Part of a small language model's weights.
Size: 18 layers, 8 heads of 64, MLP 1344 GeGLU, 67.2M parameters.
MLP neurons of a small language model. Each row is named by its layer, matrix (down: output weights) and neuron, and shows model dimensions 0-169. Each number is 500 + 40 x the weight over its row's rms, rounded and kept within 0 to 999. Numbers have three digits each. A neuron's up and down rows have the sign that makes its largest values positive.
A block is one neuron, or neurons of one layer that tend to fire together. Before each block is what it responds to, as a language model described it from the Wikipedia text at the highest values.

Sports table header separators. Pipe separators in sports statistics table header rows, mostly right after abbreviations like W, H, 2, as in W | L; weaker on mid-word pieces in prose (Coc-a, hand-bag, st-rat-a).
L7.down26:486482520528517504469539463497569574518476522600556507500496499481451499472460544568481475481554555513495500598518496501485479426431493479542526447386498516474496445562540512577465489517480511496523531452507498498514519521473479497511527458425451599500507573516489468451445513442505469542488497551512572518471417501543449501545481416506497550446538465487487515485513535548536473494469479515498517496483498518496536437513519511484517568527513542568568524521446494484558565462471534538569398560464479446462515524
L7.down182:485423485509426389543488556474501537469461527588490489515527518532528575514528483499399537498502565478470542494535517560469525503482575394541566492447525540579537525493467489415589451504493453442517533479418490472566528472464510525570458431505508476441383493504465498521435432550522543485452480524468484504515536468458536529543487526470491568557508518445498493504473473563541511596470464501515544453457445517469475495539539533421557548526438477485511441489466434580521497504513574517482447509499521467577544502
L7.down311:477445549462498470480529500527466520570504468571506470531526522439449568508543467567495443513507510492533485468476446522484523523548441476521467517483498445441578544512525524457522492476484455474472482435547495528516466441485479477501495532516531558536462565538414567447459465456501469524517508480512546551540527560460501452544517522518594468465524565501483557458553452525529588496473543491494538521533490519543521538498460528542522543470567577498431520506424513582497534455550561484432541521560487466479500491
L7.down363:491515513481553514455510525494463442488481454475491496509493493545441540452428522528526468468509413483496488535532585471530525492459442514499479430368521467576498466586503453446477533480522519477481566490468520509487522453515492467452566495509544442463473499436480546525481489471447473487577500513487477520484548489452507552512526525487416523506477516424516480521425553522523489497531506461471530549518565528548460521538554480485513464516463487438516411483467543507500559542438564510501480438539509505519512448
L7.down373:506579541506486434495527558450512533558475436456462481489555562541496604396524427468482548542428432481513568510497570498568532545523464502436494471497490493486481554527503455542368489523588516515444472471561471491457527491534439448446560528534452476481558529524544508569516525465485531527448444522528594486582486465491542509523509526425532548520526447490517473513494482491517504504570450487536518526509460523470486510514536479522498493490493498540463504522554532527512481548497459540449508442487492499435510551
L7.down855:518466475483417511446483555582447536489449547493532501518504489512513477471432436491457449433434502510477454477534493531458445492536539538543476493484415544498463544544597503525475419468479435554517469473511419513520475481474529521444526530474551526472517468492506505509509501461427513487516519510468534528474518541420472413477529477458520513470487555475532480552511493457564582458492457547487553490466508567538483541429504462465425474479476502499452482492470532484475464554508530547473470516476493495474403458
L7.down921:459532533524504475463498460466514478500519469566432546514545454545481478498483526539492465487478517529494514508448472513503496545478588507477478532485527528481444514470481504477406514494527452539461521512528482563572539432525528476493478499476460452511494555455405540524512532480443445412475469444515498456384461531501515510484509514560484460528484509603492473456453487531486519462497514491474471559388579457529470558488481438522530556552435459515441526465552511505513455417489533530438499478577451548575537528
L7.down1036:501483456452565482457457498483497451519580442555527503472483475502488445432389433460463505524548485548508498479517528510448530488586506562495493495497533432491448505517452496406555535519497506514487508553467509503470501531518475438520503498517515526526482455547524512452594501487502507508492500527559483542564511505462461456408506452539497460491484509429506540514508446456553486489520458513503512574411411518593534499451542516505519482467472492509489541466546507450492394461511474443491542491464458452498533462

Table and infobox labels. Label words and column or row headers in Wikipedia stat tables and infobox lists, e.g. Average precipitation, Apps | Goals, Retired:, Playoffs; occasionally ordinary prose words.
L4.down1190:481470475487435504478514463557501471512526477473473492522363524536468446518464460461528474486484504498518492555517608466466492374494504538488535440551499435462486484529506487571442455499490521517532468572465500465468460454461486454458480545530448543468532527436468473498470440466498506553518504510493518536578527503487480532515561535488544511524531449538539557501504478510588507560480493496495454534434554523539492546528613534530479477523467474521483495466454505530488486530495484444464507535496558508498495520

Decimal points in statistics. Mostly the decimal point or comma inside numbers in tables and statistics (30.6, 17.6%, 3.4 km), plus scattered word-piece continuations like d in diameter.
L14.down79:461552487492490527530478506595523361485538571486505476500549513417544481437477482433537492457473495536480480455537532541507526567526516479534515547493537493531400529479519507525517468499523430519444487530478465530498505483533484561444531550493453489501457478464547471417545464469479457458502502448509461464431557464505589510469483485479444537436541434510534456492490418487499433436555544448557433539507523542538506484506474487471512539488535504531515458480430538539480497501489462540419501543485549535478474498
L14.down347:505508540477500508477533521475536490585487561497567415450492442605524560452539448541476516501491442488518550570476480520564540499544470527522424482442492498467482542529514520497513450461549493514557551459528520481465462579562552481491580518488508470488508463519514521506539494514480478477576528546462542543485472509536472524499547478492529472577526457539492580453510508502481547534468452414456489494529525478458489476424528512484492518487575574510419518526564479463488554477467462443500421474510552490485522491
L14.down475:530500537484471462465487457494455548475502453511602405444492466481429481558474512501512498512470460477565524490483510487489465444512557489533512478500547498533520518518535413422534508494453560526465469456435476538460534484412485513526552493443512445560529497527542505511491528526479494573488498449471497529497448537484495446449512496528489439536513521504494482409441458512472510507475461474560474533520443472455510522531405513513546532523478471529496510506451556518537392572566471471518492521515434525445511589
L14.down597:497486527376482468543545517534478477503485526655490454463399489587483449478485544453413491498563500493517538514458501547483525548596519518534538527506505447538515513496539457516390463484482491458494468494504475460469498499460489577456520465513552505508507506542486501488553464498541484477505470521487471522492539496497515517576464498459397485521467493483494523510522518471496457515525560500533444443602484497527500489510572502521482524524480511539486501471567459501527557537449525416521493545495502475498497442
L14.down719:473529544448438522503508528510509423500585493447498546414509484485486482500526476458531401502564493572494529504501448473521545526502495531489521500520418489512561463459478519531589494573449444565490513505502484568434521514483501479498456545458541491494520480457451456534488545560506505560457456462509495515445464443513569502458580481499497512521530585547486490491529473477513460484524552428499581465426453565428510441490425521529469482536547579511469472491545448511564504544461466463551491514504471490441546477
L14.down750:505581443553426499543495422531548511520508510439527475471529504458453498471515567501464521503534522480467403519438544440482485537535482500442458530499495435434424500504445425548517504487502477535495553529524539472537459495483550603493479520470459500529492542484463514481552540443473445504458537492516534484560463562522522567484505468474572432503496436500515454555447566507550493489487496549537536499511495491526575564450464481543461462554479530497540463426455521445448468509536547491534521499488473469509532539
L14.down794:469495475445495528463489531521493459462517584514509520553525510517528498450519482446514595442422435393476501528488441517442553491504457470534524512505463461564524550446467485517499563505474578489581474484471525469457496509483444530521524577440525460544505536527539484504503438492514462504520534491516473475502503492586513504569572485456507476456483528577436556492549595529559516468518524543500529471479466484457542469533483478471521517478533527473541469538435437496454449547473511497441466484461521501509517562
L14.down1325:531452518448503546504460464600516430548550559520561429539463529501508490491516469515440483503482487473430465491492524489429498444448528527482493482521471503556477513395495492485519547454537433530514513514473555444529469453494472513444488536559552425478517501494514562483469445461433467513463552577518481458489523446497434565475473562500490518483508494540518498557501500579467488465499482539539495488560511496453483454594516511516481497481403487494549516583451471463474490555528469547509527482509493459581493458

Census and statistics text. Words and labels inside demographic or statistical passages, infoboxes and tables, such as Census, Native American, Jewish, Time zone, Democratic hold, plus scattered unrelated words.
L4.down270:475553444437558504545533533459551576526493466524495568479458504478468525520466580502492517524520500444491430421501465579449541400487556489498554510487527516537532552583480579505477482524438427580484603434512475540478509485499506531529512539543430508474504501423573466493437507421469511500504488434471553526474509572454480480507511527490523552571538463514508518537476485494502550521518543470481550512494532461555547532531444481392475539467540466470526476455546478487498462489480464544517447505511497490512531490

Table header cells. Column-name cells and closing pipes in markdown table header rows, such as | Ref. |, Avg., km, Score; weakly, word-initial pieces in prose (lightships, indoors).
L14.down58:494437484535484559472453495531477484479450493450489479498424536538478522559438517504505479499511467451439470475524445546455520522520480480474488519488490470493495472548500568529515566488442502494547542487534461497457519487514542498515624481508483414418486472547532514456530565490557490494472509546537611445538518513555508509485461468507462508486510544444550523481574513437465466538493439502531472503406534559510509578486576493497497513536534443461540452490438583530471464442477441528555525566469521392502516461
L14.down201:575492530474467547427438529492468509483494486513484498508461517461481547492479506507408444538531454519504427546522501560503459525527473544520450481492497511483547500500534540531516460466468458549525448554473497531452482492481525461511592598548579483463469525530497512518536618483487510535564485542555516525531491521409530542514484465501524513448507515545501537411507418513491442477538499525477522489466512438490479454491583473499406491512531487452469444569486431457468496513502538458583484501449438448556527477
L14.down365:527531533486447401469481501501498498582511512360481508494472533469561591475468461496524465547534542503540538565409519498509506508514419524504537460489535500498497505525490483488501489489530502480469501542496548474524483590439515439518580526428534524508463473480455473474549461467505442441498494573568500477525470466515583568479545505559496521514502475497544458562468517558458582538478483517505547575567505536430561511550506528519474407530487484458462504450454592443558442436496510474438455511438539536551494522
L14.down655:420459503467438482481512442437483562560517542497438457487448426548503577590538461466429542485565478587460480458583450483509560461445516470512523528551571430552470613523485571484477506428507514522535583463485539522468499577516545474481501508556523586565496514449466518538480524540529434459476484489551478545427493509477461457488481518529527502494470555540542481502525505590444532473500516485414550545467479457502501554522504576524488557483450468515541486467560472515471521477469518459497436531439513478421489440
L14.down689:490524499473485564466495517463514553487540487456465538543448438450458464470450486498516522533468385491464526557441483484509517461535499469520497509497464560475457451441532537469528568529439514502486583497551446436541452512559475510423526509449440464431420497452534575506513451551500500487553528504516476512595488470550523479530516524452509494472422466467457509527401519488522581543476432462440534538557480470541564496516523492453544473509563565557474531455471455503546510500437528491433476495550544526484543588
L14.down767:469517517508448474489477528536465487485473520448571502527428534488521465494519428634524512483567545528507522560466531470471481448534517525477549492518508536408486436454537531531538589481472493515483544522507462483566442499410476544525523452479552469474499494493461534454454491491524514511517506460599540428522429516490458529505500476482449582485504478527490452508447494510511540563519513498470464472541595514409489543460484537500464571541537517537478543557473483402469523508490495523468527550463472485450549557
L14.down1101:558489448535486480577498501535541541430559524556493492585472554584501497549526467461552515479575552545525554484461522451492469491428496515535526512479520494441380516535467518483424471553478440457521533556473493540482479466569539495458454497505473588428465517563536473512472463446531475557512490444555461523485475443547529477499449477453573498515539457477492483470494541426515491537437510458529517528509474521521440556460519462498541522586515536523459467507508514537551482450536510466560507571550572512418439536
L14.down1259:497567480525517502561524490476522520475474584474493513524474483464470488521557507508449495528445471489499523509519481407527457571502577521427508494483575514515491560465561544502526514558502468490447458483495468527466512496472552498488447454478525483431453561515457486506506579442507510533514455538473552547518512504530478502470478503431505476561489502569522505478459550512488543506497537577555551499559511604577533515486511549474514493578542468560484481481494512462477525493477493429514576511491549492497387473